MLP neurons of a small language model. Each row is named by its layer, matrix (up: input weights; down: output weights) and neuron, and shows model dimensions 80-207. Each number is 128 + 32 x the weight over its row's rms, rounded and kept within 0 to 255. Numbers have three digits each.
After each neuron's rows, "fires before" lists the tokens most often just after its 100 highest values on Wikipedia text that the model never trained on.

L6.up916:172058090156166172179159113129078153104092139135123143113154178111110129153095129108141149124104157146162130138229100136068148132196148138112112184152133177126151127101110100125121079084122119104096113159100160156145164110147116123141135118153110127138157093086146125107136122202141146058147090171159082162114102099085125164164090162124123162112072098138143126149120143129172100092097
L6.down916:181134163079066116149140125140119102124022105135119072163156166106154158113113121121114142113223108153100109146044039166126105157112130088115103146152134151220166182155089144077156127161120129158105122114140165144139151141094147181123141124161080100098104158116111087182117141120210134041158155110080146143135124122151072130107163160103142128154159109132129088105115071106074138123141
fires before: "ed", "ent", "e", "es", "ation", "ous"

L4.up837:151201088170120174079143103113149129130168189109155155130131148141158073113177118136131122132100093105072146157096173104158150097155065122117203089092144189140204145091079195118154145117125108139169181100159170036112102097187128118104141176107105061134146143097170152167117108081139104130146130098105140062077136113139125124136113121100128103089153160088167077093161181080113115175136
L4.down837:121102164134097133063119104179133127129144151180102075137170098114105141065140160115166119158101105135085140155116173115151171176085155129097105091128167204109182133122147083088130157089134125118086152111122178154126121124059116163145108120085124121121125180119097166053096141108159077078118115153120018129102161148133078113150118153071142145144123089151181174109145113112160157195091
fires before: "ly", "ct", "in", "le", "il", "vel"

L7.up179:212155139178060144124096121091068121115162106124134089130128110152117100148168123157082118136116080111125073137142128078136119196057144168133104124129138147094166133080140073232075098067057141154187155132169129134125114119185079092101196078118164175114153137143102112157177128134136130135153094061148160173069120126166151108168125169105108109077133103116181107112155118142156135092084
L7.down179:095140128134166117069101080057104130117111100102173101080093126160091168162127161096103172169112126181134139115135085189133164139115144109148140146160096145144072086133169133083108168148134056138134112124104190184116094103127065141162105150125088072135125196125153080119107078149193193190098127140127191161177075175195089159106096196101078129142125130110095115131122123120124127179135
fires before: "ig", " as", "s", "ed", "ing", " to"

L2.up230:116137144140174137077129124170124154147108189126142124149146134112127112088141144163130144127207141145154127135108136140109133131148130136157174191130119138164075166182145122017106118175101136082151116148150114093104098147164145098121164128152159146113090082123125174138090124045153190137173138070079138143123142097126181113074147124127102143122118107158090136127112108133092175110110
L2.down230:161091126195124140172128125127152103059134069136116192176103134118118137176137128117159092087108130128108116078091108086189096108170118091147132107133101084125159107077135123183150181124137135153151136082130126156124111125127112092153196124093120130185178146164159089147157109189121106103069135226158133126156147116101106141220049117140098167112168171115139066139159142073126126191087
fires before: "\n", " of", ";", " a"

L7.up102:182080122162125146118121131128082096089117170078111073106150168088102137116093135134125167058168107183170107159098107065150099139120158104130135131109100134118069131147121172137111129113153165111132087138131121118114142084133087199112136133125084075149119092057131123135131093101160110102109066182127157167141066144190091087168128158138110113084083126109131174148188096135156176111178
L7.down102:119094137152125118131148091114092201093128130135131106034131163089111132127097131057156105122124119135056090116146089121119138101111122137111054131135098133157126103129147131139133168132142106169113121119104156174165167130132119116097137077171159203119116168152086103113149136110078174099179074137126190120148150107101155164134100144137092114178119145183113134155124127130084096086097
fires before: "ed", "ing", "es", "uc", "s", "e"

L2.up925:125147156166118054140031091122138154150152110120188125176152077122071177131146071122182117171179146054130155174128118169134149198150151115181098119137122117138108117099089144150150111152064143129157111104095138172083101091171126109115164091155142155111125162100129112142117169157101133103155112108135104143191110107129130159167126145132168088165135024142081106149114165097129104139222
L2.down925:117168146158174048142142077120142098142112118137119156133108093128083169095130140101123101107175160136092117124123067123125165162133130111185084123127126094077154120157130139215147167173133128108117184094068133139098052150119127113100152094135138138151130102155065118147138176092130125163122090079180167157144077068155064138137197125174133059120117141181050121183111079140075091130205
fires before: "ies", "m", "b", "rit", "z"

L7.up694:123160187045144144156174134124121130121108066152111130087103122143181076151163130072134139111095139151161165125187096106130111074112172151149179145071123159167134084153113110115117054111119146118118065167142151145137116124163117150173155095166127129138089126176113099110119060163124052143129081146142116184206188122141176095139120180166085120084140157162124122077135129151146030088133
L7.down694:147125099190110124139173073152105153090132159122130115134096037105099079129086150095157135133130065134112181130161110087160111196169106156121178126137080137140156131128202134109179205142151150074111141118179121107039133131107134126137128088150092187116119105181168180149113179146126137154147077119117152102102089153120157113050140106101142147200136151100111123186142110120143128109096
fires before: "hed", "ed", "ter", "em", "er", "e"

L2.up469:065136075159059067175140143175100130161115155140161077094139119101121047115176116138118124130085184110153110135129121100141081076208135123168128155114094095198147149107120156094110127164123093155124155132124113182126114103146173092101185125128131100169082161129091133118121128118129146139182115117104161188115097169119154106101083081167118169183129083125125104148081151107170101125152
L2.down469:091106084150136150109132175118134217114158140136167070130195111144154108115157162157138084159061135089160148141144141112155131153096098106116139143036115163149135146149175152140074122134125106122132143163148097178136166147183140130119112062113135150211111172126149157088141158127132106121154147108127178107087142123137096159146127145175139161156068114091099131163097081125108106089135
fires before: "c", "n", "g", "ter", "ce", "ts"

L7.up761:126119132104159096143151147106041152160080078134130160176111172123119096154102107152183141127185148102175154128128126072172070117145097085120156109105154186172111123165113153166102109153086127121150109059185178129166103115164132125102074070121127100200154143123137118110149093163131129139147108061157149167181157131095181151133074211151126135108141152077134106138149117130119163125055
L7.down761:143102170143118133131155121110082146099149111088085110194127144093126121149100106134096200094091177097141138163113202118161095116086100116103139096160112119162109127132112090124147186136183103103167107124152170055123128120123082152154125166109127148150142214160139106145101168050088080136131137121149138132126114107150204171134134146135177114148093163063174103137157088149165129134121
fires before: "ed", "ing", "ment", "s", "ion"

L6.up298:105151095102101064108173076172096118074100086084084134098147127128187099139114119185153131116081116127178146121176129144120157173142116115190133112169164078108125131104161159091131176081169177141103164163177088090146117092080170105156122132128146185152101083119180158132126133151119150171056177117131173094124105078145117102162075163146102156137157167136101118158085164136161107137146
L6.down298:128177121107195085130073180163177110193122125133081119159174102124111160095151127106109170149153137155157079130201109075103129147140088132147125184134137124109081099142130138163125113161155145137160148112114177153099155102139138100108155121110117192062113159126110065162157109100104130141151067073119108125141100150138104141117076166111172147107103099081114165210154210177171105154085
fires before: ",", "s", "."

L2.up980:132122111144074202203167140158106169135094106088142101150131088148131183135108133124104185115140057120142158123063135126161140146132169131123075165173114188114147099144168163111145125105127103113067109123058091134164159143114095128148089137114051104099153083127133122136081170124145164130117103166053119106149174134132102191161116170157155091094103160158052142095068135152160127139154
L2.down980:101119137068120171171127103092141130120078129093141105090140177133124097136126059138083223134138078126106125075122139116129121123123131149160050109090113128147117111184128159088168132161130109145120057154096080119142109173115118163164155094110074130140166122129173139129106190152126162138106115138100125158159144138169153207098122137149156123169078114178105189066127135139161163144162
fires before: "as", "e", "lect", "ver", "ic", "v"

L3.up939:132133130181093104199119151120092157133135141097161091136135156187145149118118132064154108154139111149159127061113129077073122159138131139208152132100151138132147091106163124149121146101152126131119101089093104181135142082151204116178115127175123172078118107148126078111179127093090134149101110112155098173173142069112095128138126155078076106174093132102105159170102197129062125204155
L3.down939:085154118140141133068106086155124093165128101122141178144141191097106162122098131110079060153121124085135132128049176206130111167086136080079126115166118080177141082173130177113136150117128166156181120120138142167102172153082130161123152158125151082121099121088076168095113131144118152111127210103149141087135138146101115161062105150163185149110149134184120141118141140093113190124116
fires before: "ell", "ro", "t", "orm", "est", "v"

L6.up51:135156142145130131130155116105082189169124173169084086113126144142165160120110137148112154147156099128043083136120111129112130186102135125129150107152094182118160188121140112113093096124104146111085114133089170099112161133133138115135103147073162100144110097084097114110096115139132139124115172160175130151172126139087198161172098115073098163078184132127084142098140193104172138150094
L6.down51:101084082117137150128156145134120075126126141121070085142122167162109099151126153104128181119090138112121187138134095143107189110088170150127100141121117156101173104110140159127161097151094105130129148105105125152075125224124153126101107152129091084106137140139122185173151100137125138040099152106112106132194145130194112159178131154127140138150170109103114083084114116137181161113180
fires before: "\n", "ed", "pt", "0", "00", "is"

L3.up290:086160113113100163178123137162080140127125092153116153087097157135155120160149102142161170116109109164127085117141106159101157117168124158167136108080071194117118163164076161094142184109109176114121130118108122148123089073140136119133181152140071058122125104143158136157108092175098137125141184091157088181161115137096128144126095124151153179122195159175151189098092088163070105087113
L3.down290:190147104133189116090059107138112137095130116168159163192115146108103118054089179141136077129125144142128087053113138149093111173168094200145126130070147086104113124155111129163060119085143105126168147178037156157114111182158124110155122155126134076135160157175156150098118143112106155176073124063137137116146135071115093155137171169121101136144144135122163177160161185152136127135059
fires before: "en", "b", "el", "il", "r", "n"

L3.up388:125121107127052138085110104138106126105105130155126091122155153138189116136103113133126077112050095195123191146098078115079112140119125156134158162081161131165140161098216048112135122098108115133127118109098109052125143157159166118142101181099058089173134088167173135088216172166133072159089191143129155128188139164158158162145114162119132091080111114149127129135136179107124107170100
L3.down388:109122152126145058151104163032196162133194148107107157128129073129110176091144151133076142164121152102068165141102087130163185144143122172122144152124131159124129159141119108182092114133185173114118191113119111167124111168118140119125061125149157087062181137101137121115071104143154150101149132153135166122141132108120086097098115025119052076161118091123123138083109067130145192141170
fires before: "\n"

L2.up117:117116103159126124159095106128065138150076124120182144157149145119108134123110154156168100146109054155136132111105106154138141139101116083125202152081119085136096148091147164134100078088183090144121154176111105091162145074169098115115108142133143143135147130074134173112103143143071123101143133160172101069164151114152131135190133115120175181117085121145128182116148191104133157125116
L2.down117:167074115134121170131123124132108156078106133108060169118094172152117180121178062154088118146190165135140117136116165151116131104076075135081096154122076143105114111148126092087124138135133148148109076135093099129114124087135110146159178122065122073126157043083119127163186015154142086132133102072123112161132137124112123120124152129151153170146119190135099211081111107151132132139099
fires before: "iv", "e", "ver", "ive", "x", "v"

L7.up230:171154153080128138156139130134096180145144159073109110142143171142158107066142130123120217115118068141154100142176127026111149153174066097128102123152167176152153096134128124137130130129086136128139128108129097077155126113128121112181140220132154105135109171068168128154104124118093140122121163131091146128085137123117156080119110144097137042138079135097125150138136094059157151089126
L7.down230:113185109089117186141157108219116098182154143102151095243112155121064131171069129065180142137162106123159106213107146109121141135097164096092120117148160063126139131178131148138124124101096139114189126134098155083136117165105138144112132107106090102094119096104108159064107106176051169130104107113062079153133152091108183096148075093202164136125145143141127091173153110095121114160109
fires before: "e", "ion", "es", "ive", "ic"

L4.up614:156107097153095179124095093172085088125110124104104076230148161140139150186112101108134166159108171132052158147140177121087106132120091087041141095133113087094074069140134105113129182125138127178091071143175145135174159116075071138116133154124138171141139061174145125130094143147060166134140162157079139115158134077144156154171157123165092122120088093130095138096123149114093189146103
L4.down614:120103161158154157179084162128100119088136169087142134124134069139097073105112058070052101130115166095118122091182127124144166121154156149118133115133110128099147150185136159097127141137119132065144110126043165133114073132177118139181106087135054101094096209109125133119129125125155083137097081096105151159105167154096120118111118078105209153147148143116204104115100095139132103115105
fires before: "ice", "ed", "ic", "e"

L4.up427:170119159154075132104108058175108174136152177162076130143085092128137216140135111088114078071122151167116186149149123070153170134092118095182162129051163071155141062140124175152178131149051144151164094101180117150125141124163161170110113158071152165104106120121176206087151142082111195147161192130151106127166125107101145140098115170123175106149131124079130166136057121120151143115163
L4.down427:116161154132104145137157169116142070094114099105098081143132123160076124098132166075159079144051147124090083098118095113063145107151118124204098145149138151148104129125115085088127171084139153104165156148154121055087095113113091153151136097104131104159120085133078132123127172198147173153097104095107107193156113111097119077145075147132146126103153218124080168131137133149113138182060
fires before: "e", "orn", "et", "ts", "ic"

L2.up955:139158117137108143155129121066151092136144076133116066116083086181147112159102060163116115151094110109168114123157092165166118103124151136127116131139132124091097126182142119085112160134098112129122196101153112094143153126127118169144096140137154210107101141174148143145102143183088189133049154104155094095114131054145135165129119173125098113120140116165084107100146142113089097118126
L2.down955:126115135110089117173154099164152152108115201113147092091148159149177127161212161065104132127060114108118157108152102119098114161079100109115131109126094139169159152050071140105146193109104128110164063158131119124143136097098138148135199083121104126097160113128137138125120148063137099136108150161140093151157118185084101120102093138153080130114124143031165066155144191125135154184154
fires before: "\n", "ational", "."

L6.up473:151140162097150105140180121119031082159124113169122132086121107090130057141209149152181163107092098122179119114073121094119120142149118145098111153162103174133079194167124132138110126081145113166127076130074134072149078173144069120113152050197133078139058114119171111136170119106144079141121109086105149092142110159161152118135157098123148088118098170099175140127149127156187124150088
L6.down473:150132114105175085195160135108140117133131164122103128136116144123105170161081120119101162098146188083123163153116120149133107168120108106079171181153107162153145122133158080141139120150104160127175135075080077169196110103070097094188067112102085087168141148141114167109100148125138107132140079144097126136181138072171113082124095146091107103115089154060103116087113139088103111112111
fires before: "ed", "es", "ment", "ing", "e", "t"

L6.up783:145104082104130130112121095116116165129085137144140137112125199082100175166153138099152120160159107127061103114144162171102113136132170188146095068154089129093141152105069179107146109127116051169161122147141076122159103201107073142141116106145136131128203152129138188133086194147174105138143127130156160133159196112133133069119163151182152102124196095128115078114092114132105116140161
L6.down783:086137119150119145100100132124127148091129104107097089113093098173151073122115136182087154083105128109138111148096096114101148175156181103145170182083120163128164177165140089082137130174143131179126133151105150156072128146106188125115153077154132132106186144130039098155144112063118191122126124195126066116155103111163157166162084128120165134089112155104134140160147118101131181150041
fires before: "ct", "\n", "-", "ed"

L6.up809:118126064109140144179103103151152094168176136112115159147079141141138114102157175172197100107184114116063101070058093094110126094173136206114104182139133171125128082061149072091118164108103164149172109166118121161182087085121125088110125159151112091130062123161172165107125128112159130169207123206120135130127126159109152104064189150137109142172126209118101204098120159067127130162127
L6.down809:119189067150121158113077167181142184060110105129152100156075098085121129085130101108144115123152133099100199111154087115148094165106094120089179162141126080098106109150118138058116070064147137138102175136140077126133163116125168173087108151135152123113188114104201159099099116126111161150081138125088096160162147155119111110139142090108110107115153163181134098121107156128125090122126
fires before: "n", "er", "il", "e", "ican"

L2.up452:154147096084112092157163150077107083131154123123097105084116104138138117163124151104148170078134106193149159119133185125115112159063133071255089149103176076090134141141108081124121135127122108094118101113188042140145089101136187172117133162120158105170159085113103137178102086132136119098132132121133117126153171146166105149111133124094056192125076118102144120111164155125183088128133
L2.down452:061115149132134190121154172202104123128126128145151170178131136093152136130153141098088066138146149109117090152107101091112148107199127134054152099157138168150153121133119169128083154117176147136124151182096164134121124141157113094104121089129086140053087141164176133059181156079122148145115129067168105147121157095125110169150100134110148084088132105117156090149124137165094150140104
fires before: "\n", ","

L2.up659:120149176135132204170117109112071145176100112077139104126107173160091104166170044165190142165138115153166132159162146136117133084173140144154138136095141142158125135131120105150146149087089112102120170159099120122132170138191113186151098134154105169121179085150137097088138107118111146099107117126117091125136122125103163119144121162115081201088052086144098121138175153133151181109161
L2.down659:100150214127115199127181104132149106153105121101196108103134173145100114133139091153147127140229125157098142081118098128137099088173114127197131146097087145201099090155084030101185181096116137143111125146084084144181126099171151192172059063094130111089151138109171056125180103162161117094098141104144127102124125117085200145084127127114059188132075139178090113129150144106151180109110
fires before: "out", "t", "p", "le", "and", "pl"

L2.up31:165145112125101117119099164150150077213141118102179120165133110121159098194161119140100147197117110124118130149133156088139129125139162065175160125058120144122069160122104165119047167138116126117160159146165081096161146059131117148136174100139135145179118123147142187151155100117111137115132190042139170153107152156125151155179134122151142176107185044119130113091113194108168160140134
L2.down31:146135120147093155125115108152109135153139180075176094088104085147163076153156109122178096138154098137156147161138155134185052100143159091176180153072114116098061157083149105107106168169109117157138162117172059133153123104139113153171204108100163151134122147113127116130135081148162151138097161102086117138119125143134180145196067175156168172094187129109051078113139184126146136136127
fires before: "s", "c", "g", "f", "d"

L3.up997:111120064091087127113119084124104121105165112118109150126114164134110170136167161192152088155089150152082131140153136121089147189154191079099125072108161141056116145136100161135099053191122089136170144089112093118122110178066104103118147120151153184125117115145146093179187099164120137170153157044119118194104141167143109096119041177168121120116127148118151156137118141210107130141105
L3.down997:157151191072136132041104133145150128108132044104127126172160161123120139125090154129084168163158134018093130158125164102096088127132182117091112098072106209098172191207128145103139139138105140074145136131123165133162093164124115092167127135122116163115123138116114144127118130106103061119154152143175126096136140093170124118122059154120097146181119129140155165112091093084169125221134
fires before: "\n", "-"

L6.up969:148077145146136173085119112150099100114114121151115200137160148100125147128089118126093132124121090167148098130108163130121085085139150141070127143098120202151073129166122109158169147121104107159102150131158108122128025103173093111146134087112126121167178109148104102164150097172142134159067122147092128148239175108145139164115141077133109116102113186121123113131104127125153086161113
L6.down969:149090101106107085148131144113092107131158151149124141144127142172125131133126109122106107100156106165179108126140134136105087092186058106141212084125098208128129130107178167100112086148119097045168145153133136112116107108055083084163120032102090163122143137109169103063179163105132172163107129119102134111132189135166129070067090135092160127161162114108105095184121132151171059149136
fires before: "ed", "hed", "es", "e", "ing", "he"

L6.up851:111175126128162123163101137159108158106087111143131134059111107129117130078151133151064163136118074127091118166154083110111106040154132139136122135081152137102117070150144151099103158170130122124143124114034114155140159120202077105137058061142144127108105144151189239157149113126129126074114042167132128134171137161175125137146168162124119082086107162110129126086158093223152065113160
L6.down851:094090125171166137091153117087070165042111126129094218090182139104148137110089172139119157151109145088099137133123061048123110155170113072164076110125133121212103143141115178097200098124177110239127182100107133097133073104127098130065129150099153126145166149126090104112103133154123050105145107165180129141119136174171149112136166198128144163112079137136146164132102106102107146104138
fires before: "ing", "er", "ed", "an", "ent"

L2.up535:127120121161126100117145123049139124097135086159125131126144153106134141063108098097154150186148098127201125101140128131114149146174149138131133095138135116183167087141133096149140115122123109153116152120113060091128109111225122103180080175118059120181156099142128131150147141167117135103069090124156177162109097131114131149097101171114081171171164111083164071170120107077045140140085
L2.down535:110121117159070074098101161111116086049140146165172132135124092150151146120105127177168154225134141120190154084104048140169132124179115137123111143102093141141161121169166116097134156097130146142145106164128136095090123159156078088142105097108101066093106109160166137143165187173115113103059098152130152098062081085129126199102115124160129170168134129096128091110069136131120109112110
fires before: "v", "d", "p", "t", "b"

L2.up84:099093154143097145173074162183104097117167073186210119112173137106107142127115154150118085138198108079142106112143176108169149110157123119090092130119129144148137048130100123122104112190153066135148129082114168096175141163152104163100155186155134120129106084122067186164107115077093091136117159134101078120177150138122160138153060134123142166136125153145175129111104149132083098094139
L2.down84:136090103155122112132080095108154171166067104173173112091178118022175157144172138138165073171127108115145122088097118093128155141115143097070171092173190158111033125120139132124133103120078095088167101147094160119102144153137143105118145171083142191152126105096110119161144092119075138163170124149112083174104111166152104146170140096127172156136131124119126127121151180087151082165109
fires before: "em", "ool", "qu", "ol", "ec", "ud"

L3.up141:136139206091103151147093206099128136158105124067139076163138063107162155129164147135133142177153130156168093073122127129167202123105121076084039157110068193086078125113172175112162067095140075151099080095126151151107170084107133104148148191146134143166134124084113113147118104093099108156110103209109121122112118116180092145083114142145140139159170135152097126148167136089090137121131
L3.down141:152140133145117118112139129081083132095096163157084124141060154080084108134116164093126168097115096128127127159094055120165114127123139206141147119158198158137175135165105174151121134167057144133146129139037151084135090126118146104198112105129120142098168103122133152128109102172080143093143072123151114070113090119166157146145158074111111105083102135160163171121091135123149131121105
fires before: "ool", " as", "a", "ol", "it", "m"

L4.up622:120133089177160149153083106238087107135081189142128115130061088155162114084152104119109100151139101100109183153137088095173104116139131172115154131107172168187112148159166157107099100119127121126160101085148096097149171133038132159172152144170092126123127165115191108134164186134059131147114136121102088072165138167109140130182174116147174106121130179176137187111171096078110105104149
L4.down622:131162165150190119141131075144085136122136135093206130082119169163148135107140175054118144164089122110097141150147079159069139108153068136116172174101165145174098135059154119118166144143110132152129100052118128132146148153125153088107067081126138125175150081151124092097127159063135156148122110121137137148132152113147162116105150085068126147060145242137130143080153111125109140113106
fires before: "m", "p", "b", "ent", "ing", "mer"

L2.up963:107179125122159163148153135159140125094116127128169115130098107075159091192160139157133159084155086087130110112143122103121128138130136147127126078150159131103112057094154095122089092153135138073100128099149126181199200088142175164091147143136075101073151132097224129109193078117158101134137119188104146144129164139075090165169096113108081126121179175159096134124196145116167144128128
L2.down963:126149125168180182081120122108161152209160146115109116120075080068119082113123115163172183108124099110124107118041145070092157085133171145152120142140142145108099149090100109090106119112122136166063084153125161187182103112145171102145129139166107123096103143083150098076157116163080144172171148137114141118121141134149076158078139132103050133116178148075141166106113081085108114167135
fires before: "ar", "ild", "an", "ang", "amp"

L7.up24:149110071115132092153227096121109195103085135112135068164177184121187089164137114102111093124120127150116129158141161090090108147075167081136163168138156135127136131106145139120112094092096164165139115127115131175154127128109116163116163103179155111156156146133173122155085152144137121127177132070232184157155174130155135101158167108186203063182070134102120140094157065136143170140096
L7.down24:103094051151120113166117106126183085122121118175132114100157182159142129107147155127126130141129117139122100113035144177110172183108110136047069140188122132133141110137152129127165130184139129134119172116127069079088190166157095167124087168147090135113111109108100115141175147121116175163126119087112179129141060138096178145085126158110145073070064137175172126140078187094115112078104
fires before: "ed", " the", "ing", "s", "at"

L4.up164:146202122102131160109104155131086119105124103143099078107134124106116098114163153137093131111120130130153107099187103127100090108134167100119168066117108088135046156200103099126080089157157145081152106120158094094126174092151130156106116106121097178156113110097153168147135114148223155091125145093196064122117040117146147121065180114123147089098129213127161126128094153104092142136097
L4.down164:112069110116173111066163127154106094190062137142142161070104141132142093190113140110106109091128053147124098103193127087177119184134146141117111114091188198135164115147140097132166101114107099139015155072110145148158147081206101148141089107158211101164112098172157110133134150109078134165160093153068168108095126169107136158096126128135107159090106094143042081131165112152151095157106
fires before: "m", "t", "ar", "le", "ased", "ound"

L2.up138:090146089154115110095167091108146132120078094116108089054077132156169157141138102095142130147130130154193106118145146145149156160154126109128188066089140132070075117132171153082174156164068166151102134144117179142063154088102124139193174088097136151139098128127193126092104073178100153130076068053053121108084145083138092172134121160135144137118098133149132198144125106112135134172117
L2.down138:153151119050119116129164105137130095154105101148113066210172157162110101109155157084145157161139134170146121173159128095119136133123149121101166165044071127149148098114122099145150145140164151123192082120105205112117128164103131178152156135100151159115138107126130199123146103132180135156113094204130140115136092091121114078148087091112093218216112096113113129076184113088077163095124
fires before: "en", ",", "re", " of", "s", "al"

L2.up541:105118098155130198085105094085106179102094147111117073174115083159100205108098141136104154112145119093141092134139157123131123140079154165065143053151139158132109063135131124120135066156176096152114167161134158153196145102157130156146105136097110122101126147099141116136175058079096093129117136079134175153190131143100118105153067062083080164140102144127158100129103146096141183157153
L2.down541:085100063139143168096165085064116074117152126145142140173086160132096110092091132156117150113134082089133070146121161112187102139146178182100135139144171135120084108054123184147109098141175097154104149041143133202118115164106139111143127129178152110130144105115141125095129148133097107173188079117084138152150107113088161055161102139111098105146159168092166090119133081100127088083094
fires before: "ar", "ild", "an", "amp", "r"

L2.up714:089155090138181142120145147156122160209114163119129119111131145112173146141176136132166186068096105170089160139150139097101177154065162175145162067141103156128080129141126161163118107185165125129098125141114174102170179083136171115112135181117096089069130116119143075101177133098124147141090098171116145141071189066106126077180059101099113152091171154140066141162159179124095132109141
L2.down714:079136109140183107067139132117138132145130115152124136148116132150146132096147133132128198157109134175112138134100117143128133182147165224110126089180119131115106157126099181130048093134092156162093120176130152131148156068156189100133090119151139133079153173095166092119211158121175130161123098088080105156124178096178131143119117111070091168120158147111105187104147202136129110080180
fires before: "ild", "ar", "an", "ang", "amp"

L4.up662:103117133150147118159161166092113169121140170145064157107185133101117125135081151115130121092137178129162159101097135077117081144141133109075151095090113099105101120120148170105117101160177133112159014088131152142129108140177054080111152136120158123153140180127146144089116094153156082076118124145145125129144119099136124089160163128167157088087131165161175165137115081160168127103112
L4.down662:198071151134175077140169157164141137158102219100207125137121121151145134101117126138150142119153083097114135150072062143115093130129105071133138134149154116161110099113083120102142149094077143143151205147106106129096146141132128146189137105098083111113140044165103139101130134121145079149132133148163146082102120125157092134124071158122073147101158131148100100099113158107127116148084
fires before: "ed", "ated", "al", "k", "er", "ing"

L4.up760:162160134144075156122127156116152090058124177163159154176146145138166066107131098115108113172161118124129194166114086101200131143086120053095115131180118109111113110138114086141080144134097136113064121144140162141150105140126171140127162190151117152161142154106161130087074126109162119145099149081150082144116093161113188140166085114104124151124162140160172101135049121124123167108140
L4.down760:127072134095170112107179121146102100160097152126067147083103158126169122163135089133147139137074153083090169124120095130105139177103213098137145113076088190131151103116134104106099146127156173059143107151154167109151168116115167194116137192128138105176099157097166161154126085140106157141127127140131142156158108065212131129149116181083124135151195144102086099085080119110150144163112
fires before: "ric", "or", "ay", "y", "in", "ic"

L3.up986:130207151170143063109118067094145130123177135106173122161140070125111136096151121117167159053140117108117129110171121178097071168106111090172120129130145136099119135058117166131107155131181148134094130139117168151104184162166023117114143163112088138123115120109089148129107168133111104151089119138149057169112158070148159127146090114110150134152152124151124087110141143102122067144135
L3.down986:121174088133125174134138099113046126123133136157175106163164115134160138115135137078168074128152156094115094156133125127072151121130134141142100064113158140131135086112147174101151080114098142142126141090054104133156076124087153129105143099092157166085149162096156113123148092134097129158091138120119125095178130154173135097145119146157182124131100128114129073105092123096116131091136
fires before: "ies", "m", "b", "t", "a"

L3.up829:145126083089168132102086149136137181124133165105130146143117053115130082124084097164105162116075094095138091141122105100132116141127118162179155153126144113093170129177099073156116125117102071143104145113179134108158103176149107093110115141123112157154141159123161150129106142141103101122112094119126167114148104111119136159087135110116100183121174110125182160174120107190152106138209
L3.down829:121170131166160069153146108140173127178194107062103130094108175134174108123102163086098156126008120117153144161128170135116143136091136136121113128146173154121170158125128132084135139138120106068142117126157077097141120142103120121141147124136063099074159075117127183085151157101158076147155121152150044191126133166145109136109140103114190123130125127132118175116102117151097116188117
fires before: "\n"

L6.up876:159138086168115094194167130128103125183094173099114146164161106094099097142165104143111152105154153130110084140149160155113049123164124121166121143128131165126105103146114124164131084141118078128076106081093168117099129114134122147148120068121123164135138164092135142157167126124070112159179134129218143102101074162108129159141094124140111205064107130083063093144170127172134110106125
L6.down876:129091146138091067107168113082084127179146136139125149146136162163110141117101163123109186132117116100116120132122109104114175126136145121110082109187213132150108081096144078172121209088129150183127112104119213161147167152169090153112049101161120132119134114103099147111112173100215085103127157177155120127084153157123124093104135165062203117137135138109161141121135174154127144138122
fires before: "ed", "at", "ant", "ate", "ated", "ation"

L2.up780:127113086096091104152128210116140145175145130136108131132137080094146091151180134110170158165169112141106153161125128098100152075117074126082137136123113156164151149096147165094164211071088105152158061142234099130145129140146141124125130143185154159159110169108148070147111179133129151145172121078111095091127158112111183176090149143069127201123168094099130113104099087105128117127110
L2.down780:178142123087142146184126136122196134168089132163168161078102097150064141135143116169122103084184109113167130146084155128145117134158110173085134141084124153126145082069118162131122130136146034104092168114156116130106109140164129146106108085090126108145129120079108109133062143107154119095121106183172115152177139167120138136097088152120114152127178176120115158179120135089106157120144
fires before: "\n", " a", ":", " an"